config.toml
n_layer = 18
qk_norm = false
bias = "none"
init = "normal"
init_std_qkv = 0.0184
init_std_up = 0.0184
lr = 0.0025
beta2 = 0.98
grad_clip = 1.0
batch_tokens = 32768
steps = 7172
MLP neurons of a small language model. Each row is named by its layer, matrix (up: input weights; down: output weights) and neuron, and shows model dimensions 32-127. Each number is 500 + 40 x the weight over its row's rms, rounded and kept within 0 to 999. Numbers have three digits each.
Before each neuron's rows, "fires on" lists the tokens most often at its 100 highest values on Wikipedia text that the model never trained on.

fires on: "-", "o", "ing", "ed", "g", " P"
L9.up125:473523461450482527531490518491482529504506561521537480676514562539461455518469475548533492566531485524439513499611497511505561436464448503503470446498447494510473477530489495517500457526522520497544497523477466444489514528502582529488492566472466473517493539529461529504553444481489564538
L9.down125:553451522564401493464427453505526521431506452536430501440468469482509506486507468437469516461467516498453527475554480484499518524489556451566513509545531533491455466493443446506505535504533509529533526445504493555448486495494455482549484557476537542566509515476549566522424553485522546477

fires on: "on", "p", "l", "ur", "amp", "ot"
L10.up24:452595457474483532548526495482482529495605498426526472564475523485511529477474516512424497537503527430478510459519545528488529527480471513488454506458467519527478486470528452537502454522455529528496525536527469490456464447554505509478483454492487491543426487477539525580532489524474478510
L10.down24:494421566457537574512503482558537550520474583498500457528496500516452493533532517479468540511462457576531562520488478470463500533511492453510457476491508541499466533498480495491542431488417476464519504535566513595591531523474479497465553505460543467460456443519468412482484495483494504486

fires on: " second", " down", " release", " week", " spe", " month"
L2.up356:487526507473525554505493515438536498467477509454560489475473523398469510542459465478456458472542472406505489477413499548497501499562523479525496529522456471494509438503564492516524582544519527506469465458542569448605448494443578500509460459517441506424615461573567499568528470501494563503
L2.down356:522488514559465445524497484563469499506511488550443493506524466586511500443529551506537527512481517584501507528559507466459481477451490498491533493466554547498487572490438496482456411500501492492531535561477459535418549488561442508474520549484534498582385550408466506436451523479507424504

fires on: " ==", "ast", "uch", "emb", "oth"
L4.up279:462511512513494560511510512456430517536487513488480566494504458487510555515484516545508472512533506507482462478473444524559479551455545458468547473502436513501523479615537538487551513474572483484452506445508461508515453387413519461535499457446494528570516560474602475550490421516502523522
L4.down279:459490521501501505473500468544517487497504449558552463524496513491501449499534523510529555457452467518461540496551531508462547519493455531493473514489567503533489519383464517577478484562388487581504504523540487533453542546520479491521449471555473489454514412515483446469488517456516528474

fires on: "onent", "ology", " fre", " present", "mp", "line"
L2.up559:534523548422491507479483489393482506558441503508526492481495506411476586534466542440576546463500451478418502493568390515540500534523526478533569532455485557478487476524577574533436504544463514494491467540530540557502500512453463493513488458492449487574505492514545535522532507508547453520
L2.down559:483485448589520502519524534603523502438561504500464503482521478559555414464532478544466444503517560530570508496466577483460512467468471526490444461570494471530522496460411447468555488461528489525514526480466482421528509484534531522466541546504498532408487515491455477483481480476460535487

fires on: "ad", " match", " east", " west", "th", " Stadium"
L6.up54:506490535459524499568505584549483505474483512492405556542443436506496465513444477566474462535499553514470493517500522516476526441523508507440460484524474506465515509561543508508533487578576510466558508410468533531513535485508447497518493501488477426414553602549465539602430507527482542501
L6.down54:486490388537498464474509461481532487538500487499541477479569563519543533479572575516497546466495462511524507401483481457542466551454466461557520521482488500557474505522513473512469545452408498508456461535448447456532541550530585554436507501545542515581451408469535520430542451486493472544

fires on: ",", " (", " /", "b", "/", ")"
L10.up124:527548465458536522467501483519516469490448529487521406486511514530478535496537515569515455490448477529467527537496437437515609499478568520553463502496489494552514559511508539534440428565500535593513565489495553480490551478512530500555421401513447478484481532482444519513516432545431528421
L10.down124:479406518543474471516495562499484557523529514506513516565415416443500509557483526501471491507506540564472553485488517543517469455532482485534477442558558458441508501479569425460549486502526511451446430533517432461515508548443584496522539510486464534570541515468544483484540561432516423576

fires on: "le", "ist", "l", "ard", "ust", "ent"
L4.up442:560461496464534460441493493478400505460556511487465488501461494481500597406442540459484509496475509464454454465528478553525524529478439541602494496508501530501512497558538495504500507487514423525530469485507452566575467471436390496554520458533448567541553479596501463464510506564497578497
L4.down442:530514509564484554506484484455435556429499527486626478479493536539583536483440530478489487510498522527460497549493472552523512462467547511520517513491504589505539460483550441450463448496547502506508472481601467537494556503518471452469527417521549573546504460506459449478539386527530527464

fires on: "l", "uc", "ra", "pl", "anc", "c"
L9.up407:476423487479488478407528446515422479499572515493539441472521528491485502575526494542576440458538473475484533490502443451517463547520449566570488472517499582506485527515555481518516483505446549499460454507473492525448462529492516556463479432446412552592481462457496446508569471548461493587
L9.down407:517524479512444522524470497466545467436488470478495454450470487535537510534502508528458552440458534588541544485428532471480499510443539467501545515503520608402516463411511496466469516492526492540506421527515518471501524525548591529518433433477467503546485517514541445569502517454510517523

fires on: "g", "on", "b", "re", "r", "erg"
L9.up198:592564452460570531512491534506524478461493476493446467526521483513420472438467527454527470473579402572478487513497476487459486494446495512529487467563500531462521475541529483436469484419496537580477536493555465521536507456539582463515472496547471486543515488477570473486555529527434478472
L9.down198:428450492494472507469507478471528482459487532543542544469537521463576507544506511480477509575468611490538492529490528518573588478415528533588532436460452510575458537517472526478484475520506459485551492374491534478500520517456422542446563466568463502450500591479484485495515493436461470532

fires on: "ad", " M", "r", "v", "er"
L11.up324:442547480427537485503502538489466464455516528467539488547538493503469484480486501484523503490491519536505435596558476475530497534430463504463484456507525535489457503533512494545462442470466584488490561525581591472510483489543488437438511569520520426507514478486471524510521470447493453490
L11.down324:545433511506489481531522482531551498562477601581562578492503508490523546492466534415484461532508487541490533496508518492457458455562490513535523588481460443500430533432504412515542572503526493482519462488495434575522494404450507481583470497488534483483475481495540480516496484530500526563

fires on: " later", " when", " fre", " Place", " where", "onent"
L4.up314:425531481493564468466507513461500501517497503521550473490525507456470526459446532490553442534492443487466525491550455559527521591540481475552552554536496566536462437506557399522481482502445479508503441516468461555477478473463470469451574482552445497490492488542591420523517491422542441481
L4.down314:543468548481492530494468508491463481464483518503496487518476495576495465543533454510476559459505543515550464497434526422454461464479516511434490469465509490486517533485437549457522499543563529468460575481539537429594583504499491539516438539452546483523514514452440572500462484551455530560

fires on: " |", " (", " (in"
L11.up518:456510530474507500484534570463528473423532561427516473527467496484518524490500533534556470550562449525414548435447560434487472555478532480507513445528500555471478492534552482515583485504459503532508415468443456498533526424525531543469474492479476550471432531566580472583602441436458492507
L11.down518:560484514510510464496526496519401460529506515461442487466541516516502472488482467532517512501518466508515494524545456498492476509549524489505490475547507503525489569515458476505490553527488493428516499482503469493513485506493439431513516486532508479512542387494584436479437472504471551497

fires on: "ing", " the", "on", " |", "gh", "i"
L11.up284:477504448483529510518536503448496484428513475526469564572525489499518513466496575554529485493509538515472512496449492537503512568493512507514477450530444451542503445452512430563532405425523561485492446448412476554551514477528479506530510496511436547569431497523524530572524428493487546462
L11.down284:529507585535498491429518524532519519465530392500551462534428468455509463494526433449507557545466527480471442491518493482535502492512457458450520507537470536436487559481470580562520528497506456580438524542560558515480478513543538498474413527468572472445536559509414460455505578521496445469

fires on: "ur", "sp", "p", "f", "1", "or"
L14.up487:434548528483508530483517526507460413556517553495451581523538474449419565521456423508571457541462467475482510488507538486596473487557556466480474534472554534524478476537574539517527469442482538523529541529448481499423491491448507519488530492508461520443519549522584531486546478485444537529
L14.down487:490451592422475482441433504506444496536557492507482549501496534471432484502488461521519552479509513494458551478519443496551474424493555527521582516454572442549467527564485491501468469512500542480544565532543517483550502517556537476501448544530503549530559463500497495564524515493440544519

fires on: " w", " fl", " m", " cor", " s", " the"
L6.up399:475508420440562501475504471617493468499531500511497492478556494523434517459575538524500479448502488514486553563564423526486602512468511527469529522507515497530548462602514606496449500559487475559476454463537526510539506501452549481478497470513489512573447538493486468481537454547504482549
L6.down399:497525360417483519495491524545398495441516520522465461519534495485487476469523445549497528538548487515453512497478554513557487566517454520623521462466497451464483464570523546507513481500506552568533516464515591550524515440479513454457444523552502508561481512481542509474523432520489500543

fires on: "\"", " also", "”"
L8.up552:520512449535517525533472509448446452424450485567490452534460573468506528533522507533511430581491494479416477475491437464531498495548570522492474490552470542480515520520500480527444453447525506589517471466439493508432562475594524547423482424517488495468436522516520538495464544484536574394
L8.down552:457521490508486457514487510551490570492488446462538501520514465550509477488561503469489507475476511571530536504533532562489425504523478494582480481522462542549549454460463514471530490543503509438445504550516503521529440567479536514531511563430437530491448517519459495507444472484450412466

fires on: "\"", "a"
L8.up267:488473522516510486533526511387541418461456505542504518553532625490483483519524562537464490470508462550474558525515463489586464494494472473517455540500463470537514496524510522559440465546489529514499527416412503544491480464586517510502464418472474501466427557443493515579489423513534547409
L8.down267:476477450450517399495507481514525525487510470475536489511512379482475534464478482457593580499555582466513493498474500547440452558487518508464505532520492542495466508497496534537524493512518469504508467568500512529515540488431512584433473531455516471511561552526493544436509504487550502592

fires on: "ac", "m", "ic", "el", "le", "l"
L4.up387:563492521546494521447514504470512516485575522489574375508479504519508557439477514417505513528487476497497478521492442471521460517472466476548471547527500506536582481465478446462421478501543416547528477451478481595596464473533440458507539507474501547467577453540477497481553500486489551488
L4.down387:475488448534486486483487516538515516424481529482545502460515455471530425542482447506550421572474513519455427490566423466546498518439497555458448470487498530552485513474516411515593563540432534516503536541527518507509548543491483480438520491581523545455482484496441472495531449467485576557

fires on: " by", "\"", "al", "an", "ch", " of"
L3.up623:494524482371519541457493521523568491563464567462464514512520502426520496538484495503548430491522457515542516442512529412592549501488552525433467479498497493461486454547529508472571565490478542438456491505424524596500492470551484532462477487481534439472461559486495504475456538507508462471
L3.down623:529482479519499492512477553544444509494498513578537459525503519513489499496522494545495531514416477466512455463472514528461523516509420559521558479471526505437536533498480452601557435514536524427476576523409490462561567524426439553545515552494498412557548486498537626466444499519459465515

fires on: "c", "oc", " occ", "ast", "id", "emb"
L5.up232:499489490495567532486502492569408518529557513484497506513474479537543509483442448559537490484543489529523506518507495553506537488442568461530508495495488437513517477600469491516411547556492440518483599450478500428506388413485507457552533534550529459538486533483540476493507435528494494550
L5.down232:483476505584457516476518496580524501551461487513512504416549553471509428560445500560449503460404438519468587454448575441542572557447477550547512510533505474542467481537507480541566485514551472490452543541474496468485558494554618524535493468499503531488493455523471531466466485512504445523

fires on: ";", " and", " '", " from", " of"
L8.up517:490551486529526586460454482501451501477480529507477498588533470444484569530458493487466466488543399489429408477484463442484516520512528469576616433488437481544492488559491600585479416510515476541540510488471482536535490494533494500457458520523500526514473519483531475474515536479508569519
L8.down517:592449528463492404550487482454578490490441489488551531510501507525552486471516484496456513512504495579506538529557540503498490455532498447547410525490538473451529487447463468500563539471485532480506509523524527433461526480492515512534480473559474481440517448571488498510380433487514468543

fires on: " ==", "ournal", " non", " role", "о", "umber"
L2.up251:504455469483535527467536508427431518493533528481527426467510445451551587450474529431552456527501464449512511537489528476486459505586509487582483494462483515459594474478585557525472439480473394422521475526507429542549483511543427499463514523527525478469496470559549474558535499498457466576
L2.down251:524551520548460471516488504567570482496467455527452565525497550537468405551499471557445513452508524532467488470514484514530533496424498489404531511553497481539422504500399455486520530535532620555475535478502549430489532473436540512535489469481481542534513548475434520426479504498529541425

fires on: "er", "9", "n", "on", "0", "en"
L3.up404:526488488477472506477486506498495450514631537502443532502529462460471584556565503409521492479503525573449468479522471524533510531469447481464575510524475530504527480543518522499416401481466505517439490478513551566439504450486489482518514423500516584496495494498528469513553424447475539560
L3.down404:546547489563425524530483439543543508390517493448438509506468423427501497529470486467525507578549481432429482501483504534494524557431523460573546468526543501526519554503545458452423449468479564501538499511512586530483483507525487503477490518503496505449420488539438505454465476480520461503

fires on: " ==", "ecutive", " particip", "ournal", " administ", " leg"
L2.up630:427507524524467491500494482499518423576474572485572565512486470496538527446396480468547401510456468438549498499489565551468514483547490458510438533515474501496557478478532451443440508471527452444541472472499487524519403504483488550495508462475446521425551479541516530565513518532522479552
L2.down630:555478484517534508465509506503531535464523433528433404496510506490460469570568500499479607492530518513437474532532468459508489484441483543474574504515509499520449517478450548530568457532509552561475577557474487453495613555532539446516487525511523483602474519448494501477429470503477517496

fires on: " me", " down", "med", "ude", "itect", " game"
L2.up285:485548410533529507558485482465525451474511498449509431475489497492524507418505457461421408470520564466570481513444549520509494556515501487533461532506532475545502412476541500526511507467495486524526475476490448523610478482492506480462544529480442518391638469569524480551490440447460501556
L2.down285:519458587481470469472495527527482505526503487536475574515508493495476516535498523546571568519476437523434509483543469505481499451463508512460557471491478521457496608542478517453444503503521526492448498509543538491400504516478520518534458479494518479605360551421473507465471567536540487440

fires on: "-", " |", ".", ".\"", "\".", "s."
L11.up375:479526451504545517483520483423454395496471530496489453448486473481503507506454557568545450556559447521399509482483499495520443489501522469481486460549533492481483555519550507541527468508546455516493502463432519548509464479491478501483491500467471531494457547556524564478566489457458505510
L11.down375:475504474457527513504581525452464475505538489472485514461485514502485491507486524540526484484537492474487507461494454524507453504519531517514500495489515494478507561530510478512529531495516478512516477478510499510477461446482491454510502504521504504476486487508519485471499459469491509481

fires on: " |", "ug", "g"
L11.up354:480478502466512539544532492465540457435505487469597528552531568489489505506535441546546479527458510487408573469508587455578478547536537461479525482496444505508491477523478466534567509554455530531474462489469450538467541505547536525519495518473489523499466482522491527557531492430465485496
L11.down354:543401479495499487451439471500540467446506451541549399539443524443463572470449501475499537466472515540488474564499477517537470513511468546574510469550493573534503440511446544485569511531548458481501515470477553488487491499538452567496455484539496517532463482555503530472534552529567553491

fires on: "-", "5", "l"
L10.up443:511531462521517496506514524376497512503569502503519528466616492443499549479513502497425508508462486570424472498511507496493467507592488518597454496537444479472483489490534420562409498570411504472482500515507583497492490514445501502480447475499453498492488565613481457501538490565490543505
L10.down443:488534495534467505430489448407464531484588548497506460512469496548516486465452478498571458504486495528480555457518476495407486517507437527438545477465542600464525529439477528479458454546406567467533511523578548485530515525511422496507500484537490552515487488509461414522507467550509508462

fires on: "-", "it", "io", " $", " 4:", ":"
L11.up108:457487421553548509509477498466526487513568487508500470535466538428509525420516522501484485503565418499428483482445534535474551534516515491635492441483515497423506496462465485486464473509415452530517518460557458511506479452572454507475529413506484506518419529553514463513534463480523591490
L11.down108:498505606450538552493480519467566437552539503512442420500536553540450517471385492566501457437509508486540556472454546465418458512484497575361519464441505431558562555536453513510502518566486483512550459455478509510548483463494526492512510478447469532544502529544524511511492413506473539425

fires on: "er", "ar", "av", " P", "v", "ch"
L9.up489:491513507490510576468514472504502461527513495502523484542537493482528460550488511467555477476467512588460504605553418472502522460438463452461516464539456483505442508533527553538499460445571484559533538494577569486497524539472445570493478473449482571512539513557459569475562522455489474524
L9.down489:536510531393514500476454507496457515516471561554507598528469482507451500502492464471514526561488523520472520484458556408529527499548540474485453538492513516532563567412502496441476475507508528513460438487444485559444542470518493480511499522461453503443435488472500541532437555508475509438

fires on: " of", " |", "h", " ant", "u", "an"
L3.up410:495529477387511506510518506544531451509469564556450529531479494490486465494474474495502405453550485518509543561498536468545498462524528483517494530546485475473531492541494505517483472426454509496450499504452530540448450491485434519480419422450536521496508551460527468501519475491518512494
L3.down410:483492516559479485500477545461471503481455445478536505501485516518448561493556532476543478528412506497436445507516487531475542540474445500465536536490500506471466492519461459526470523553553468502487528459517441506551514527473508520591558530539515480501492500574470576451445562582455470590

fires on: "por", "er", ".", "\"", "ont", "incip"
L8.up474:497464542454524502508467473493530533526538551472402534484511460467528530546535487510533459481557527424499479457459487517509487489480489536500577438483489586509498461618576483451491522518574432552423478513543497481480432495416502434451479547528514523468457546513488507464507563512486454441
L8.down474:501574497542515459471486543503544510475502421576500469494447513485494543548510507475505515468465504569474523539512469493511494537473577490532460485510467483470473496544486456538563544532572479479532453464575498528423423480504446483563510530507452533464461521452490456526467448486487581506

fires on: "-", "ig", "=="
L10.up217:500532425457544483514491453453508492487511506491554473479567505505502564442486492477541530497476445545486550429512507531534519542564495512655470484532450465492521446463525504521410485538445464549496472498512531474491526532478449533494461456510398528567420467556480501539525489514441563428
L10.down217:500539518528479522504502533467407485478536466507469505573521492534494508478506471515441512499521466577435507476469470482404485461434446565494584471444522498461522510453520499495443539511454477500551498433551471433611486474525504505471502546488491546568585524539500493555464517434501536506

fires on: "-", " a"
L12.up312:539545483472520486532475458441464485529532432556543449500556548527449556505612460540530453484503471537536494507540492473509508502416512518546495490468459518533464482491480470508408473531497509572493532534499489536447533503589461482440439463551461486497550503522481511522568503444459569406
L12.down312:517593587452459475449430492464506489498519451477473448484567491483532525520485487568471487506574531491511523433460456544506542452505482496480522495436558521481549499537466463457510523577453474484442479413604548523535460471463467509443537519534509510524535553509456479502472521569466475499

fires on: " |", " a"
L5.up598:502494519535549528494522503458459408470498476467567507520515544470471528527501514510505491551496470480429505522557476481441503483509540464501441444552496533513474519479545557535473386574514467502510431413448508568509490476544508496486495513454537485482511514555556567536541453437459573475
L5.down598:546484446483533493512503578423423441500506520405562522508454563561528488503484510546474506498592491535428495457447495452512425497516576550462523428576510491463487550575571521508532430484492500491525486453405465539535486543476527516491487507522450482467466525517514543484526487527493537432

fires on: " |", "|"
L6.up152:494475495499569545441517539437490437480490540440571496540493602438505485493474463466573441474495487478451510490516423512555514456544517534501512448547483477568506500542555558511486452557470563548486497496492553572499424463487464439457466516462482474494427493528457535470547424497463486406
L6.down152:514430500500535548448507479459497471514559503439575515535584614486459454454443517489506464453550519470432519460524419511595467446568490464536502494500487514501533503486499513445445508512555447461470476501501532525482512521494492517496425508497527468465437458503479484409557474510500522439

fires on: " |", " 1"
L4.up546:530536532473543543527527480432501468495490521494552512510555545452500576466466492448467514525465467529434540471554464570500490504478546491522447441532494471495469517556558591535433453537519486493516425466453470602507471459511451550546512462470497542499512492562498548510563452460474645492
L4.down546:520510426505533539517519609480439534444542504460591502504450522520543449505535479502500549494497512550517533494515466519507396477518539480463514471533505428479480556518580519462443534479452525468508496506428497502514468562525494491533510544568469476459455439491506558457525514492462439445

fires on: " the", " t", " y", " m", "|---|---|---|", " and"
L2.up442:433500471469502582508469500550402440527483553505492445476502511509504555535503479530476461465482475507524511545509468502518550501515550484458488515516449507508460508587499617497461439493528467476465502377474566534483520500541588570482425529483489477527429515523416500462609438468490474497
L2.down442:545534463459467501456519498486489508533488551489530496465466490425542438427550502512489531506453496540565549447504550480537545565458497477468515401448532421499506481548485422519620468492454519522485518550539436493540540477492496524496441541458498528471555500487538489548515469518511502522

fires on: "ch", "et", "er", "k", "h", " 2"
L11.up305:525534461459495455482496546455512466492478438465496546588542561470482478484470506434518554515520527478522509507563502536547494557544521493511400437483440454570456517522539581559461408459522519535458473481495547504492491483473455483537550515514432541534500463519533476615512506492490585511
L11.down305:470495535549514465523523474593478539562525548520522535457447386540578457468509567468498491447460507518509469572505501427422512485444401464536554526459531500411483452504445532458542577518451470573517527495533542512502547532453524472467490488475489535471559531522488581458583474473508483513

fires on: "d", "e", "is", "l", "ag", "-"
L9.up270:478445457521497477499517477483480463618549495511495482474559531440542528528508534499597475462509405510445538487504481553489463522548557431522477459526491504480516526454548489519468480445478466512546525478491489508455518486505567519502470412514450549564439520545483513474588517571491555464
L9.down270:553509458516479517466454484480464565434462470452469501584531556455465498506529488486452509483519515534565554396448576439505555490514478528501549566448494480499430492467542514490463485501494442445542408515481559475581498532542523513447458524532508502519552579449470491540520498420459510553

fires on: "7", "ir", "6", "9", "8", "in"
L8.up131:538504486491539512558523536459437470504496487539500503511518529509456484514483450495522426544542520592452469529544456511600482485484550502467470532541449497521543404497485429489577526513498491499478491464533506500422517548560410524470445525477502530505473565459522497521514456493502532538
L8.down131:497499497459523467540550485558493491560450524472549514500495533493561484522506501509546532431452591535491494531479554529485500525511522399454531563593541504599458541531491511546454517511508505457467517503480524503441439488582520518465484447521510517536462473490466531471509464495464501493

fires on: " |", " and", " Website:"
L10.up486:462533478558594557460527491475451366495465513488489490521502475443526481492442542571514504510557453482423531446490547471515509536529544535502509419520521544500441523548539557522547461471495459517531520461486532552505449462497528551529454542481547514479437558574540520460535462402477537455
L10.down486:499473462492551488548605504485473452481570489473508507457527542525513517511508494545507497459531518511495502494495500475513425517529559492529494415570495457488462575540513492485540483493483483482513481456441499522481490498500506450474471527492464506501465465503526494508532483443445507481

fires on: ",", ";", "es,"
L9.up69:514554500509527509454480465508491485502502555510519476522567495429489576545464541514505481464472439521469452537477386416537488515514515442532516515496471536532504542536533627541455491558491495542548463503486495476482521421488504471485440408451411549451477476484522482473487437493507540475
L9.down69:458416535486530532538500523467560534482398455538582505489437446546534452467513491513458519523459514514497525516498567525475461514422532533528421531517474425487480488444535451493502501474518499533459522537483501429479456523485526500495482534520549473425499524516475523532466509533500457492

fires on: " as", " and", ",", "er,", "a,"
L8.up180:552452489498522542450508504512485422540448538560439455566580479472427599563545538509436476564481483541479491559482521460476547500499515433548506447524449425524458525507546566526513443544486554521532501461502517504476529511483559574503472384448508487456514499520474491485555458453481513501
L8.down180:525477648543500503492509485422478514474508516476545536550492406461480531506517506474474517525553521571498473525490558489531457505481576497546487478518510443476514522556533526449496519473515444504475512451402501485427487462489485503498411487562452555422570549499438489467508562403499574466

fires on: "On", " On", "h", "to", " election"
L10.up426:443436457466506472515500510447479501521525487429436608475533482488420536470460535535460526485458532408438471472478521483530476510538536557566498475512495529496483535563535505538509446516521490494450471517498545507548449528444522478468498572506545459604482527549562449545495570451504560521
L10.down426:482534526470517493511472486564507493524522532536564426526502537470456555587540502501548493456438515471501539570540527532497523500423513520520515518495415435495516463568499503560497517498492453507572513487436499482450521449454477521517488501430445497525503478470410504410537441580473482519

fires on: " and", " out", " North", "$"
L9.up528:553470397466457513484512476525453406525454525537495531529557509515427569553558495528477534609552525486507537485438524526469531494479480515584504506478478522478510498511522543470496476541517535497473480533529487516485510478461473471491450456430496488525505579544513487488480556456507556481
L9.down528:456500435534494466471513525478536530526541528524495542512458441520497553502602429490451490502542503489459554510520480509486429557527501487541479511464436465527540552472598520475448467485494502510460483501379602510451523541526568498450489564525531481433458457515478528469523564453475524468

fires on: "l", "r", "v", "on", "a"
L12.up631:486456507498496522466531489454505471474599551490530475536579454503459488512439528476512497503548395590487471475484434503475483521491525545543442391499537510496520469515541517487546453454473516471526542481518466462523396469532507479539543469478503507548504487505526488503524475435493450497
L12.down631:540432508498486440564466530488469444449443413567534453489486552512525457500555499515509471533435558472539543578435495449593525493474530495453530532534413483456495589513497544536506495501546462433448497475444509562486484501506490584540507552474491491508528461415516554489508545511510464484

fires on: "or", "al", "ap", "ur", "ic"
L10.up7:423529466531526490518522498449366444575578492479565514564547506503511524528488485497474478501459478494510495553526489344546516555572518544528465477563485480547513472487587516498484475494482458536527463526448468493499493511477510515475522531476533440488478493516527546579515472540509528510
L10.down7:475433477460463429479499481474488523471523536435477505542472430470526571423403436488467491544520572450585485525503459610483483489503545496514581505514490580485416443539488471444520483473472544513483566519452527551490474456521467470529443504483474535526521483483517518538529476510504466581

fires on: ":", "r", "s:", "|---|---|---|---|---|---|", "|---|---|---|---"
L3.up433:562463415477525531488471493516473480533553496500510491555577522503520541498510470525460472504571520509477539532506459486610526579425474488509451459529459517508497455563540518471465437492468533494546496517531490550527501543524483516466497497404384500556520583508493494471542431470502569557
L3.down433:456467505580514519517472514526458462409527548508457480531504490494535460440485454498447606472562470528506506517478513478547520441453465466476469532497506471549533478501480453509503475439517471457578530448542537511540538503518484491558610544511482496487572517507469536447479476408480568523

fires on: "el", "al", "m", "ell", "em", "s"
L3.up65:517551490513479497501498448513461520404519499495435463502496474494474486425465520495493517534452471428478511536471459500557478566527521552544558492508525581583486478493573473478436422564533478568528505539468558545578498485468542472531544542503580543411504481565474511530548500490521550511
L3.down65:487444579541440502537498530524508457513493516472508495483508456530495476470457437476582467613495406484482464546532515492487569530424443537495497484491516489471465505428454529429554471643507530520557444496494506532500523501470529512464523477515579505513484517514512554469511450509489562503

fires on: "m", "ry", "M", "re", "ure", "r"
L9.up38:496549516488507510481477576529525495536501565495501442505511552561459493475523458463597459571484451531466498554503464430463505530493560519442448509522493459500499503575516503533516524476454597568463525505495502492475534495575535433485529493473453544459506521490448547463474482503488475414
L9.down38:483453482487469457478490494456502498489455481536490547497445473465580527531528519496475482508489450489572552502485662506555568502447492508515512449521522497549576510461523476555472504454519491499462417435461495498489549568513552505470522564516478461566499504426489586575458459498475539492

fires on: ",", "es,", "ed,", "s,", "\","
L9.up453:490525493436595520504474494464521527510496472404439540542514480479483535424492524532465498481612499499475479522502428387535487531558489506520528524499475524595477532596534570511414551566487490508602481479479512477550496432523509460486510401484473544525508493543553414451465485451490560540
L9.down453:484516495561487486537466513471490487511422497538538443579504565524507508525467519426427436490447487564530500472522475536472520469475536554474520458526472517477505538444510465452487478429502542535465522513473511537494454544418466511523438574460498495475546592500488522487470568576502454462

fires on: "al", "ra", "c", "he", "ad", "d"
L10.up328:593446480439520532488467508468477549510488501508486494474493501549498552533469480492570520486606451524492484505495428535524468488443478510516564463493506542480471455518532575551475466481421473536485485436551498512457559536499504541536522483539519534547451479427456480481533446471518452520
L10.down328:504549489505520559482490473530495494443547485495472463536473563502509439536471490496495481529492479499510537507446478546421546491468491532518518460498605521484484471477415508462527407511492559545594425485507511509518577482449450467576468499481444559505531464597528460489538541465450466452

fires on: "7", "0", "6", "8", "3", "9"
L11.up74:521477502483548565506497486486520500421573483464537471451512474485452514490470499473541505434567478530468456515576483531581380531476545536467515552462478467515542472480514502537511525501457444486447477533446444552478515558500420477533511502480576546598511531521516441490497406505490504552
L11.down74:575514536532557505553505438536487528461472489550466519522491539458514520538514437491531539531519452426459493478428461469540477525497424508523480468539516521535405527449509485431468506500503482467547519502487514471479403500506557563455458426498513509492546446543479538543474589410548509552

fires on: " |", "),", "ically", ",", ");", "ently"
L11.up252:422549492552512514447466541497508485501502548526492523576520482488446557513518480461534520519513436442501510514498419473472564509498501438575476495540512537473438485507547475468490545502462545531557441463485512494490506463525535470477420418523469565419497502461538460479502463471525546477
L11.down252:541486512562519534576489443518457509456492482501523529467531478474599482496478497568469453564454521488503557510424578535495458432462447475484493456541499481471530523477482529503500463524595543460481554485537478453543493528543501485456476462526475497508522473441523457458488564465419473508

fires on: "-"
L8.up117:535517497484527517540488590450536571479509505539565466570504527488479499479412541471468444555527466534550558557568510505491486531498512442514449481479491461561489523462491481499394542482477484486567476394512533471467500432561456448480472425469422547459534533480456446507533439491491543454
L8.down117:458494496543546538530464498434443555469475479518440454531592516522500498454464535553471480487440458478415462514506451468440502466515516530530589546414505474451472508532492467506573476528446514522462538456541481463613520461397460420516418572478490559567565504502542481478510493534514502499